Part of a small language model's weights.
Size: 5 heads of 64, MLP 1600 squared ReLU, vocabulary 32768, 47.8M parameters.
MLP neurons of a small language model. Each row is named by its layer, matrix (down: output weights) and neuron, and shows model dimensions 48-303. Each number is 128 + 24 x the weight over its row's rms, rounded and kept within 0 to 255. Numbers have three digits each.
Before each neuron's rows, "raises" lists the tokens whose logits its output raises most directly, leaving later layers aside.

raises: "\")", "?", "]}", " Without", "\"),"
L18.down1372:124133157111128147120156106115118143111120106125093129146101128143132144095148111127100122156133112137115125147113149185141104107161143123149161165148166151127163139099163135078137144152082158117117100105104132154106121132080139161085114088128114159130108166146114119136139113133147134114128113184059099108124160073158141055135105134148137105175117137131142126156115103102129120126112124151141107099156081157173097127141157105121159147157111167130164139093128176115135142105137123144145130140105123181132138120115123139108118168164107112117123087126085119150121136070163146120121136078089105216105119114090101139133117110120129141105123125133110101146158132133155106150130142122107149101091154123129131165136105095140116106124140157085132094086134140105118137125139175

raises: "s", "s==", "s)", "s,", "s'"
L18.down203:157138133106150150147098122111111137134103087114117148130155134130053144176172128114164092127122132155090142097109149112162124161141121120091104099117101140141133094147100121151122135129101103098089154112135111101141130122126106082116103089159139142103143104129113091139127098104146088101150125131115110141144123094117119131142162105136117118107118098106130131172098094159144125125167072157116147146119125099117135099077129151148084090099147114088104157125088194088146141139139112169129131100130107154149092124124137134124165124108092102136152104098150145132150142139169107109165085157127096142119121110116089116121115125150108162134097128164126109112129138139113115090154164086108114137111137146121128116155110178151115090169128124132136100112134129150088105093108133

raises: " However,", " When", " They", " It", " After"
L6.down910:122141093139115125104131107145167110194145138166114114116106148122145126125166115103098117115127183153148134154181109121112119160100152107140117170122140160174127127145152140114122120125149162102133130117113118177106139120119123115146121114139106188168096135110144164168147169192119134087145085143124131097155181120133122073129122166150140114140097131149136134095122149148110130155099088175146138111136123100142147106135065119163160178134163111135113145130118147132111119100146124108123133128142161137088110124128123120126100131143158110173144153114208131118116109139093154137150153121105093130097118134131155102127144166118099132123144119115162110123195102132145085160124097157144118141192111081139135156152133111115152128131182092147129161112147118167103146131138153

raises: " \"Don't", " \"It's", " \"H", " \"W", " \"Th"
L18.down736:093117091177161119094142171106120076117129133124176123179132094118137121121149110129099117111089085145164175124160142146153173149146115143088125172131112119127135112111121129058150146176110115144093109154167156156146110111136123134075175111150128108146149123110150141111134073160137189128160136123176108136120127148168108133128135055137119132097137160115121140139115151148105101135136167090124121100111122126126108097153149153132117153107103091124142175113138108133113156114151114144140113112111113141143145128114141174128114134095127115105138115118137101106129110119140123098141123095113099151115129094104138141140142068127135107126153142082137102120117162102105151090151150126122098107139170136117136116118145120100133104179151174151123134126140130156112122132132100

raises: " 4.", " 3", " 4", " 6.", " 3."
L17.down129:122095124186149092146142171133130131086165106118123117123119124135085092092143111107141093148132071120121138108147111141089109145065157163096113131092104160105135120105146109112145127149095117111107145087131088132104104126099129136120101172142156135139112114114124160079121111114095155128138104151135102158089115111117077134145137095147136153132071151092137126118060098139133124112197126143091114113097168155122140162133123161162107100141102147119131137145143129124143115074108131122182136103114159142140142115135154136098153116097103114105138176152187123189133123105100124123125141111107119100147110088119157167098149151127114135115136129117126121127186127155076133125139094066134138121093111136099150112126146119132107148124157156166161122127159148114174175118109152

raises: " that.", " it.", " it,", " your", " our"
L17.down1284:151137123129113113117133091160122131123120146157105148132118139112148134128145136131107101173089100109121148142168106143096119120121111102118115173137138090146130118135120144158128104098100138136098137134132109120136108099152141115163106116119140144131122169121079149130081088136174087154137111159176153138140135118123148103123161114145161117082072075119157183139128131110096154118167138152137133131135155118104145128108084122130150108100107154111158154126111125138104132113112106112126124113138096107107115098132074108113146170118169109105137143105144145133102135099127117056117115111114140101129092118076127100149111117171129151115111133178145143170142128140107151153165125126145112172071159134176077134164160165087149114145144133125124162134143118141116138122158118

raises: "\")", "”", "i\"", "s\"", "\""
L18.down1382:113120110120133130139133141140096139111122111118118107082084124096114114161185108146130064153141120124136114119145156200139136157113160104143131137130122140119171123110098117131159151132161157097140120150128114108159161116106143137106131112181139109083134138089100135144144134126120164106085137080146061090150135128135132120142139095141130124114146127133098065158128154169145138108182142130128126089123120137170122104125109119129115109126174133114126119164105133125153151127154103116129139118089097175103117137110143132103132160136128121131114141086116119117087100118131137143160122178141165156136122080157125119144152077099120142131152126107130167117151126127103149147166107148154104087138127184117132111130112138109140096120126194138181140177112132113151151135114129

raises: "ends", "ates", "ares", "ates.", "les"
L17.down553:129182115101138129126152175132151151145112120077120134153136128140118205103112113119138144094127118146115143152144115123075101130147098139128137148119160115147099127138144094122102133159125092141125130127089084163089113149140188119173116123138139108135125125152103139170155112143154132111058084109128126114128080110098109126130156138143102117135145107122191093134127103167115106120143145141090122108121104149144142133118130085162096135119131129158106136178185115112141141122162160115141125089115150131098087124109158132113149138117165146118130116122110133169129143126072071115138152089139166135128114114152132138064135163132101146110102095114161132095128142143112129135120129127124119118128197141143134095125128122133115124129101124113157115171099113132097150128122144

raises: " the", " its", " his", " her", " those"
L18.down1106:113113100107079149156163143104107144145162131126161125135135109119138126135142160147107126097126154152168107137114131115107145162115123191173144147097090128136155147136058136184124182126151122126081145112093134106119161149127116106124124093125120147133129179137065143153110132110183137138160131077102132127109129121115141135118138149114141095125103118160169163130143108129118122146110108125093117128092146089152103087114158109130140120132143113143123106164122164127098131157106106138123137101128154105128107135120065113146146133085138165179179136114108141138156116099078137191135184105133162140114134111116129159121117159140147143158110138126146159129105100136157131139113120153147108141140174107119160111139129113162070147126102122108068129114135132114121128123119145

raises: "eries,", " Committe", " schools,", "eries", " organisations"
L17.down448:134108134149138113138117135102137128106077094122142100082112113150144081117086101081117094117140122110120144137114119067167129147182164115121131138111152161151136139121150129140140143113117166108124104092119159139167125099132120136074182089120104115089088196135092123118093136116129161068127129116120103116082166143128132124132130184140134141124158137109128129104068058136103137103084114127123132115123151136108184135112138131147118127113138097108118135155120112186099109154125107139109161130133162132143121160136119143132138148137175132163120167181102085132163159139084167114115073114143104155108140136116154148136130139115169130124117116108163082138118116144119142167106157122146116155144122137157137113099101153099124136122102105134163106154129113143138112115131124

raises: " they", " she", " it", " needed", " available"
L18.down841:121103134110106146161173116110171108129164146142097151148147089146153114109137128123104111147133112109160130119119096121155136148185053148096165133104147155141134130158104067068138112152144121174128114146144135160122128106133144118130119125141120166132052137131124108150156097115086086144132137120145139164149106151145154132134081110182152133159069098156178147139118065109169159150184136183145115143134131158122147138134128160130109159129094121130116127114130102078114130147135089148103159121141141129133162105147103113131166134115123155156134114139119128115083150178134107090128166114112141113114109128112144097115135130140083156136135151140150142095099114139155117157193152135125126130129131113143104150088092118135089113136143096109136159149156117143127147145149097

raises: "\"", "s\"", "i\"", "s.\"", ",\""
L18.down154:094128171088168157148108106140127125105100108093131123142127109130165108119098132099057156124107084158065112091109160167134148101165135131132096069112134168113133135102088107116136119136084146123148134131118131109151135094111148105141143119112147099133103142168120158119101087146103129152088128128118093105124131137136085151139103139154156112090146146121137074144160116114168159125147158105121117144139181101120147113144155172131130099165141110102130143132123141142113166144135182120135104128107120077121102177121135119073132087099095115149103118116157126152100152127162142097146093162132118144129087111147145137156101086104115168110113135144132102131105158094138139114166142140137118096121135158120162134139137167106141150127118136118095129101104121176138132163087140

raises: " and", " &", "-and", "/", "/C"
L17.down1027:181107154132126123113113126072135128151112145117126150164126145099156123134149147113099153128136158136086125117111129182100125095147111150113113151117144078121088162149121132105100179137135117164123099120101130093122137136092111126086068108131154096103126084113083139196117110188163127103100137134148147142155077146124101124161128100153111129121134120122111105125146099080121119102137112094133166142165155104175129087148103124138142115155132161130123116131107115157146140141133171125160163132112140120154158136103154088118135136119129110151117116143154151135158149116072125133129108157077105167103136157118095077091121081169120100160113124127131107096145154125125101107105135116119127137104147131110138135155140113168119129130119143126130111100132135157169135123157096

raises: " about", " why", " that", "ful", " who"
L17.down1242:089126140087122132163108049098133072155158131159112153130128149145105130083154127120130107098136131134135151143089159141126121150095137152134148145123101139114130149097059123152087143162092182134147151141123134133071154132105119146159139109110094154164121125142096143131154176147143120129160111072149120151110125124155079129087109102114165132151130092127098137120116133114098127055131174132170111137149130119145131160089115169119127137104116120133110114118182142108135116132191138120128170108119103091148124096123142150167165084146147144167085116115112115115092133117128158147117129086129160134091114136131100105105125117137150104104130098107146115155098145101142122112170121139141137156145141130124120140107112117146167136115166090120148097162104153136097112082134151

raises: " wife", " family,", " wife,", " husband,", " family."
L17.down1446:127134149114095125080169089116122104160126083132094122115125175151115153168148142134144097136148136084110096157149130181154121119127137142128164151095123164148086146131145156133137145135103123097101134137139119069133123095170116086188146130188128138137113131148128136108114123115168133142116112116109120104153139127126150160109105174134138089112129132136151108125141130159126119120118098118136155128140130153140113111080107101103099177113149129176114162113092138149142097122135117114122148129120130169086167070164146127142161137162109112141109136174092164116162100076117159107146178100103181150078193092113127119128099114134134100144129131139161105110127101125138134122126079101154134144145176107148125133098148106110113151183164123148163134157144141139117096107154169

raises: " and", " &", "'", " however,", "v"
L18.down239:145143162141133133149103133124144123102177124123146116178090108124171082125160139143131118094131094134135126096143137139136123120186136141109112103139109128126127107140111148145159144132112114088082109149118097137148113126137123118106173092121154110159131110177101141159115124137177133123116106139131138116123131124116143127101117138125115129147112131153114097122176094117126132145095132139130178144174175074151079129132183134132122105123128114132125121147089106122122143164118152156138116098165127147128159147112128103129106143159159136179090149144107129102151110149122099169143137133107146140145154134129133127138126124146132152143154111130130168096149100133140105106127171125106143132125141112110099132111100158095115146127134130150157113095155156130126126100100126

raises: "et", "etic", "ebo", "osp", "ets"
L6.down896:137091130110122127131134139123117112175102095111128135081169129115129116150135130113129130171104122088146167138126119104112106162101108145108168188137128119151113096097126102113137143151108145167122080117138136161111103114148098125121147142161118130111105126144150177126117130132124130115123139151126132170146144062144138111143148138084138144115171144131142160152118147119129161096121127132144149107149152129129118116073113096120118112129172152143138093172068147129119105127103125068130161122090089125103119148154151113106117156062104123119110139111120132086156141149117109128146082153187130153136105100139162127090124175118120131098154084142134118147126127118125175162141140162096141139137134146124129133159164083134158161142132070080140124114075131096139136109150139

raises: " year.", " year", " year,", " same", " month"
L18.down1393:125115150135128122141135151146119163126152101141168108167181098096138089141106108148072126083163129135116127136126123122097069096145099149139099135143153139104136151134126135151136155079120137131092148157117114114137113134124149160083100164103162121124133160089146130106103152089125117141139113156125120155155098079125176113111126098086118165115110163129117109105123086119111139099141089146145176125143107164113123098118140080124151121125128123097083141129108136143121165165127143156152098124098127120130160139129123153158143161141119132145141119171106148145180138139128124162108158135165137135114141150127093136180130150111099129121133092130114129135146127093119144127118128180124155091130155074161154169142122167133154111149110141127165153147129139119146121116144115

raises: " problems", " ongoing", " severe", " lack", " issues"
L17.down810:112115129074128140135121105123121121155132159117122113153158119128149122122136157130146176110144119120075148120127142142154145135146106113138156120151142142164143124101104087102068117117157162090137122172117115105121085111170125136167144125167108105115150091128111099151113100109114140170116120124140117120101140131156133141119090146114144103207097087166131120129113153115173088082113152205137150153121081102168157112126127121120137101121114111130142126110109099070080119124132151120124126158093127134096143090132155128152133094122122132137147087161151116131105143134142157106106123098108107154141154119152140129084146136151120092173143132167136127176155114158144130127103109122137072129143130138113132154133120131148121104103136129154153104118120154101108175168098128

raises: "–9", "–8", "-13", "–5", "–7"
L17.down865:142124119137120145096088140153069086077177092163085158131161128128113149083120138149117103130129117149101166151120117140161153145130110122165117112104098129124141160127133136117134146105141160115124184112106133177138124164108158165106168120128139152124120119144092160120111137096153112156133150183162144098111100125124142145149198164114139152117146150125120159097110136117105134156094115116136117107136117150109085129102155129112099094111126177108140134152128104096107137111122122068132102140139088150144167109134137137150143161106141163142165150069127126067139137158075100121110136088118174143161113144134076124111132094123136134103167149155160126118114153154141096112113145113136068142134124128134118104109117153093108110125145157114130129117138121120120135116124099

raises: "ate,", " it.", " that.", "ate.", " it,"
L17.down52:113108086128114127119148164125165139146119138140122126131171134113138151156119162106093130112104148165105151070112104138090122179131139111141116161169137154122171079127123158198152155074138134130158155150096113116103104106107167122118087105104184155155138160154117176132139145125162111132078157117118115193136081130107153182101116148177146092152125083162159132093089148119101115157160168129133128113137149110178121073126132108089127174151122194112145115129152136131141166115118131140150141135132153146121120097095081122132096090125163121092151132112185127087117123127087144113102108107166128104130151117135137122170136149094132134118142122140124121138137126127137093128101125131158120171134120138150144157131153149115109161132113131128113124121125122125156147148130134

raises: "ically,", " died", " operates", " owns", " has"
L18.down11:119149152142125169089127104090074176103123125139142111141142137094134174094170107122129105128119138157154113099116116127134123168109148133109147092147127129107137127134145127068147140160116143144156099107124141149134103130084138096104116117106132140157157114147122123117137118139111087214130114101115166155090106134123101124159148112119129112175093144141144141102102139135113134132148149145092139093117182116137133109181132153117143146163118192145090155137203131139130153160125122134118134126142087126120130154083108135125119101114138157192174127146090121118143133138141154132112151129101104154120129129127135171115096135152177106115129127121123127112126152129145182164114139155128160108154116081113136176103105157119130148142213122156119126145112129111104116169138162

raises: "ed:", "ened", "ised", "ted", "ered"
L17.down968:099106099140132173111083154120139122106147152087122162126130122147167122134123157146140141118109112127101136120128105117129154123119126156144120121093103109104099137179147124167120149102172146111106169107123121083106130122087139146131138150088161121083150120122102107118120123145150150140180122138110128120115162140132168115139080144121116112117131094130157090103149135123144115101141130128149185118129120145155141098105144152123143153153131100127120127111098119157100081106148153112097122086113145140129141156145111174122127185114180113077108157135131126152148113129166088078113168138119124130162110149093153078120111138129133135183164113144173113108139121149142090140126135148129125085097132125116130110174134095114116131162132146085094122160161145137161126130121126

raises: " control", " ownership", " power", " possession", " power."
L18.down459:171088110081136142136116179100185159114152159152140117154118133125108118141132152152095129102148150138148170153127143132138162146132127120073156170089114078137154153124109095147155145154114147153119124118156103133089101116138117109171133127159174164172141137122072154136143081136170124086096183107132113125170131127124137139163146134112129102123122172147148123170122116157100108147165116116113113106133103160131142122155106159152147133137142143093157153132174133118108096157104108173137137124160124117152140122107113135112078148123119121145096126145169148130103151127086134142106153134157139113109138113110087108106145147144144113131110113126123154064157120134092110138111112092139135145091139115128098133113139139124122131133129137100175089155113133143083141165121130

raises: " \"You", " \"I", " \"Don't", " \"It's", " \"I'm"
L17.down270:134139117129111177160087102173154081106124151110182094121112143132093168127157127108106134117144138109132123118113124136165152132105167138132152142185116118122107118143126137128143152122110198152143138162120108113147146134145105128086097090110115112126108135147151142112184101113133183143146148158183160094154107139118109151064123141148116132115128133144153094154158112129158132122148164133106114134186076117152152094116166158159103118130142120124106091139114134104157132148160134156138138142126115172143146095175120124181149154097127097157134114118136091140085129136116160129100119077106116109115102152133120137114093120152150139127108098101147122099141130091156111162174116159138117071136131146137124125120148107128131171105148146166110143123146136134122117111123120

raises: " others", " teams,", " groups", " other", " locations"
L18.down702:152100113141140139120124159124138154133125085075139094139097115135145080142152121151138136148156127103121094150123112110131178110141170123135110127115121189161112105118157113154139121146131203122124122144145100103166118103093141137153167107108124108121056107121095112116110139116113157118158119133122114103078133121126132114107154158120131175147175181132122152135092106126104150111139103153121105102145142150125176138154127096158085139089157133064143135144137117145139134130126134135109103125136138125129103087159087163109142116132147144146186132133119064121166184105126154137103130146148103112131158185147147104109078093165163104121121141120147107081075100134096134143144124114120142111123129101114120149121148113135146120118124116149138113158129120159138141099183093

raises: " we", " he", " you", " they", " grew"
L17.down987:124144163169123083134133139140146156124149107127134094120170109129144125100096141122101101141176182109141074105134085116155166140105130165145113145097173153095100113160115089096133134135130144102115075125117116138143093119100104071151120131131163141128112122141150085133139139126122138152137085118126139137163113124150130135158137120141145110186097148159115136127109155108111172096168121145103153147123140128153142120156115131168115149134130106149111170090139119100141119123144139161147168131072153120101088115106152114131122177121123140163153109172131137137108153102134155098117132148173113170109132160110127138147118131132099153099153133139123163128138077117142127122145085142130110132120143107151121140121119131098083180138213101125145134142113134155157124129101111

raises: "9.", ".50", "7.", "8.", "3."
L18.down729:111095116097064146120167187140135096078137091117117113111083120158099096138148146130182096121140100101090126190115111145136126109138152113125137140116126136147158083133128112121116135165162147112116132116121105107102110102154076170131121134143147122145138152143148124090139145133090091171103104138090197124138117153134149163131085086134103107161175145122098135116105112172128135112126108180148128130109127127154124102143126124147132122152136144115143151129141150152127127102136146152127113141175128086119138118094150135128121134084122155156103132117116116127138122145099152140136109150133149089149102128151095135119130099154111133130152129151131125124113113111117116098098098099146157128106131184157125131104117155093123098093112121107125080105112148109120116123134131

raises: "'", "',", "’", "s'", "ers'"
L17.down558:149090151174119123147147112139136151138181128131138156098123096119110156133115154096163120113122115132095150114113113140118116090145143101102126163137122169161121133125136117109111106104108095101184104096110111115148128112157145120104154147138109132168145139154180075122141121138144139105105072136063137141155076084151120132106146145099138108105128111132117123115145143126161140122130161171109141110165172117120103134129119113097098135148127161102179139155151143191093120155116141111167159119117120102111121124087129108157120148160147156122083116097126134139121108136157082152146116136118172115147121128183159157135131150135125164151104105133092145125135138115086172153102133138117127129167127084123100120177129103124121159138099069144128144112140110080168127104126132

raises: " she", " they", " he", " it", " you"
L18.down1118:131142190144076117191120116150139114096165123111148202159116141144157097159098070155077080126152133107160125176107123152166148133146112141140117133132108100156132120109069059140104101115126168143115160080132156104101114102107123123121108092160093157099101120115152129174127140090079133111113171146157142140121113129148137156070159106115089098149089140126141138147132129133145161183108127142119154142113154177123158124132126127135139122131125152144094138105138138137145101159176113130109155114111120139131099107144125113145070099104129118169157163147124120113131120115143171112147201142146110125133092139153098136145156150144146151113134171160156147085136103135111128140134091117107157108125103111118150155148143120131114147127116148106150120108132113109136105149135140

raises: "age", "ash", "ile", "uch", "vil"
L18.down444:135137141077127125112113110143164129160141143061104152115144101081117123126103143121160108103142131137145126113137108151128134140096126079112136118112101143189103143144101087152138125134126106156125137154132119177154096104167134143097164111163101137125179144132117137110127160083089110071137146122130125091121129130126096123109178118165134139151160122137124119111143137153153135139152131093131130149157134137114154151116111133158123107128141062117058121091145142122169165170130129152157142150119120091160141109168151132116141129111145139125137117157107139136118098061131115122096174174107153162173121169157122107111132149142142156162122128138121143136112141065136108135135136117091112124157099133141132151096138138134107137157101157128147130160172150112113126130172152

raises: " father.", " step", " her", " father,", " his"
L17.down930:153116104127123081141174123130074156106134141149131109103103110177118158127145094157149140127176100169124112120126117145123177120119109114144128138139108120087089104126111165099108149147125084126130153151125088094139120080114111098114114125127149154168147191135127173155148121101159101133132135109133142151124099129122102154154110166128137066149136158153142161165123134177136152120148128127153157144130122127129166141078125131146077143132129155157138123129141119122136149092149126116142165126148133153118108122179105157132169168115144111160134103093118141118127088124100138151151179146120121142121122088117121124113147174183165106175118131162177111073095108120154114164149126097141114121127098124135128153131182133161084126095171133129158132205132098132120099128130117

raises: " case", " example,", " year,", " day,", " example"
L18.down611:101171127110107145099131144140147120124178090123121143109184121133088142125131108176121142096092129101109109099174157104096132102138149128121080129080148134133091130106137089101143129120142081135120130135147163102140142174108104103150072140116108135162171139133140109139131153138167140154140141108152145112128163131137095138135099082118137105100136112134120095131099124124144109124138159113141086131099140130193113138159129081156118097148162120120069120071165125100173131128106139124132129104105130122110149100141120123115149135117117111109107112120109132120157146114179106114152112136125134146124151103122113134127096113147098132138119110142085121166130142160127075106127145120141106112148146114121130156165145117105132143136094089114144154114100123096126121118084112

raises: " they", " it", " she", " he", "ever"
L17.down1409:137111146148156099169132106119190134102163121110133103165174095139134081116139135122096130153135140092132145098088148126177137185140112083120153155098132134156111139112114108119156139170091119169121131152164112139138074139118131143090130125155121164153052163135146136130142130140122135114120157094150109167162142130164150137104103163123130151083116136133146138152132095144115170106102137164119160122120107158109145113145153117142122141134117146141105128146131104113087127142115141118108145110144155128148115095165113079169114131139108139164128119120145153117137141133171106105122143106147122154154142152166079131124085140131100125124172152149157120082101137087159111155152119127109148141123121104158127129072136127150115126079143149111130159141152112113120146154142091

raises: " them", " it", " us", " her", " him"
L17.down340:137130145109135111143093121142104125107128128106106111124095156129141143144099138086101116107095121147136152132149154126108094165193087110148132145188112075134139179093134167132129140141145156108141155098114135140108088104091119086096127114133157112113148125127081116154093132125129081111161112135124111150129162098128152103088117151150119137165096124116074112117132124128134132147131122171112131098118173157109159092109142142123154106120141172143126145128095127091109051136079122131119151104146104135150124075101123116149107115141152103182144129118092105098066150132147087116152114132114107169105125109170149098136161114120098120142090152116121107144114128127167141134099131151146157175160167124135129168083116154192113124144132140084130115108152084132128102147155155

raises: " an", " a", " another", " one", " also"
L18.down747:103155152134152171131142123117146143174152096156062160097118143121106150134163121145108121078125139090165121159100125131159132124139109146151141143128126145141112106136109143131115116088152130121132075139119114124148125113153139156153164173105124119155136239128129101135121130120116149104147098139089112077086155122140144134147085162139122149159139108109158119097104150105118104095113111125157139109110123152153133138139146118116088152119134149115137178125107129146110136125136141133151143159162114110100123188114181162150114138139100124130139120113112102109094124189148106083106171155108125084090126112094154127154096106140142075104115078129098122124149119109103087135138095146092135130117103110145108122120135118105128106139155121130138122142128136129118097139144131

raises: "action", "ceded", "emor", "forming", "man's"
L17.down1047:161170169147136152146088107173135118142139109117153133177165111113160115119123180100108113093059095122120134104149114123141105094139115104121113129113122143117091133168135111171109122067134126092169108138132115135118112111170144135119166142132136123146104150133096094141127149132150124151100148084128140156115210126171183138155139083111129122112176097092127104114109129095153128109095156144123139143126111121118103123131143123179143148103128128106143120117120121105138100147122122112152137127110101109131124122099139127127128109131100117177136131115105101136134119110086187147137121127126122139119141160177121133155128142118172113138167130109119066165136105097136130162122161142151145117139171132102143145105140084109142125148085161120144139148141049101106155132119153

raises: " an", " a", " another", " or", " ,"
L17.down331:129085111141120156129131133120112086163133093145095141110136124162125131111144130189104092125123142095151082102088142132139172107149106189149117131166110125146131132107145118150139130082147100058132103157101134134123136127132162132138142173135132134114161188091136117134110109119116142095130149097099147106128167076124104130126123133096095142154132152099112144131129124160117089050115095142127150138088101103087143092114170113156120161104149152151154153106132106100136137091117109069122128141141104162074088137134129136160125160100111117121113123096195132112102127165140106130115173114117135116100097094117114137140126141134183121139145103144151114153125105103133097141160112146108148100088122129149090113116118147073179143129121118125072102147164135118164097120083147

raises: "92", "9", "8", "4", "64"
L17.down144:153131096140130102105088115142121136122116179133156098133167168124127126136124139119118149157149146141139100140125144166168188116121146145142097161128172107156095131167153085080094126096117096145147142100116160083137105152118108126168066142137146132112112092131065117089121151119099109138096136093121158068139141127089098148150159130157154160086125113132137103116113135118124139158157126167095105146169168119098092120120102112157137144102121140135130110129111143084135097146118089128132068138091146125168071127145124099111135163111127140077141120151115126145115125128114146130147128142143095103127149108135150135108108160122124106126105158113123140140118125166148132130136099136105114141086095100132164127143128142168132126094180149144151117133122129121141165145160152

raises: "'", "’", "',", "s'", "worth"
L17.down505:137096134106134138136130103130117168139175120139136160104079167105123154128155164114101108127098175150157128078117088151174144092134160137137105116131107140122130148144146123167117140163130115171172094087091090125118121154164102121065119139100112102131159118121121120096129144163133121135150101149134122128139153115189101116149099121114114118139152159078129108126122100144124116171166123106125136142098161082129166105122145163127107114119127156135123130145121160122135098116055152135113126122142090110150127149063141093133145119107137124161134132094135138125097155078145113082145113145117146135154147104113124138102158146098177140153122124143112154106153163125149136155108108096111110159152162146157122094139123118155124127096155191130125128167160127086138153119125132

raises: " another", " them", " it,", " him", " themselves"
L18.down1152:128157113117136162135126167150121137172137128146092093157135134137151123116113167149095121127099107129120120124146080121092110136150094109140112144172105107129093157156153159182110124115147122101104134159139120139123134119112155111148154130123112140126111161150065123190099115119128132156134125128100147159116143121115099119136103139127092121163120096135130130094117121067127106113122078134095160100085196107146146113098148105137160152101153154108147127125111141074129110105101119122131185141089118103112109124108097113145140106157145149159140129123192099125112111123114113109097105110159183141098153141116114103125126103130082107129114160159118133138118131107170125126122124118141136176135164112172118128134146119112100102096202151144121145137145087175113123108144144

raises: "atic", "ño", "ction", "ña", "ition"
L2.down984:131130171098106133126101150129121124097179138165134117101155134176164101155138106120132077144095126128112103139113095212117099140147124127122119130148125098126110157152131171096143130131159128161099157087135123124165156158110122132105152136123131136117161106137120127106140163126137103117172130125147160161143151112155124138163125142117123109136138156175119138113123129122150107126115123108093138107161087157148121125163156141105123125188085094132123102094122142141125119139122116137129134170140103085106102144159166132104143131137162106125143134118122127136093136153125137097131115084099176114127118116112116131139163145174158106121078125131126136150079188129110185116151132150095152142147138144087123069149103113148124150154098099133101152104146166151145137139130101

raises: " my", " I'm", " your", " our", " truly"
L17.down417:119137141103120144123139134158116098122104121165113152120153176107137151128094150093136147116120122141123127140115102114131147107097155140127129149111126158139116110129100140116175112131104142152107081091135123137112177149123141141160135147084139167133166134125148134117147154159170165140110136156120152149152151125128132158123099140139122102130147108143166125130137117175120146097136167141164121156106127121107095143115104119102146099159120120163167159139117142103149140140119181156133098105136113117133149105172101100136141143139175105149133159093133141176135141110104113142143142152098115123111111107085123155119104110148106131159126123142135112086135161106094131078111128135135059148107170134080110156155133161111175179094200118105108194129088141126129134144135098

raises: "ies.", "ries,", "ters", "ges.", "ies,"
L17.down477:116138130085137100147104098118114144135114177103109127138125139120103123112158125121134100100152148130118125172112109108136142146132135123125127123092157106133121102136146138112135126157163120193133131127159127174150115169151147118121109086156122098103130105144149110155129131185150140134085115113111129140083121132101108104134095126142120105128165113137150113125115079153111157120123108130113143116151125137109099167085117071150141135076137101109123126153169177089138139094159148130131137125106160158132119192128132119124122112113137114132157133151126148158154130103158099163102097166149157107143110164141124152122067122147088112139120124139127144112100139147131102101152154106109174110185173090083138125096098132155101080147118106121161145147130056098084129120142153

raises: " and", " especially", " including", " particularly", " etc."
L18.down1193:126150165102093108110122104090133142119093099138122150151168093127088122132149130118132108108111102122096092100096148141118105106161123102138142146111144060089135136101150119139122110145124163111129161108110149153102120110154163102086147080154101118143083128125125128173098135153114112161116111109160139119129101149139135116147109136123162133175109113137172127107147118086117129125106129121113119163132111114160163137140127173125132130145183160125132118142096107157135148141155154150137147096141161121105128108197155116118092121097058114162131126168143135128101133102101101133122127142140137139120162141137109124094117149127137105131127123126139122090066111132141105156130122103118118091122147138143151130120128147130138152128210135126127110100131151133138140101125156

raises: "s", "s\"", "s===", "s==", "s),"
L18.down264:150121142122136132132102145137114143210081025094114079145129086088114106135130118087167094136135139103109110084141109140144110142153084082116097132128125116155156112158094150145125128131086093132089113099141145124102146144131108127112107098154138151130139156144115118109114124124153127062101098094120141099122115086136140108130100139142110073130166108137104148133112115101105130111144085154115149141118131125122115140096128119112123173063128108105144140142139150079141105128142099146134133120131125153132119154156134113144131137086124130175160122088152082146117159157142104117136149123115078128148108119103119126128116167118136153118131149146149121097115122141100138133168142113129105110109163124097119125100144150142078105107119086146108105119162133111146098134142113

raises: "\n", " However,", " They", " Additionally,", " While"
L6.down211:108140121162141104146167168111119122169158172132117142122140115156082112145141157141133138123143155137140161133109116143098167130123109128129110128119114177138129133183118133083106123177107158106115161124145108150108107136109111125117109152138117123156099106165099163112136132149058138146130123118148128088115191122160124118129103157155145105113078159143109161137090129136102123123148128209127152168146176112153134108134135121194152122131135132120086124078077154108134136141139109157125098130113127132110187125142125121129118103111129135158154137120143110068158145082143180157170122134102132147113172123085131128125147119146085115113123089132135121137135089104149117112147121137131139130167140137127115146119092120140087128128225101127143164094151109139124145124176106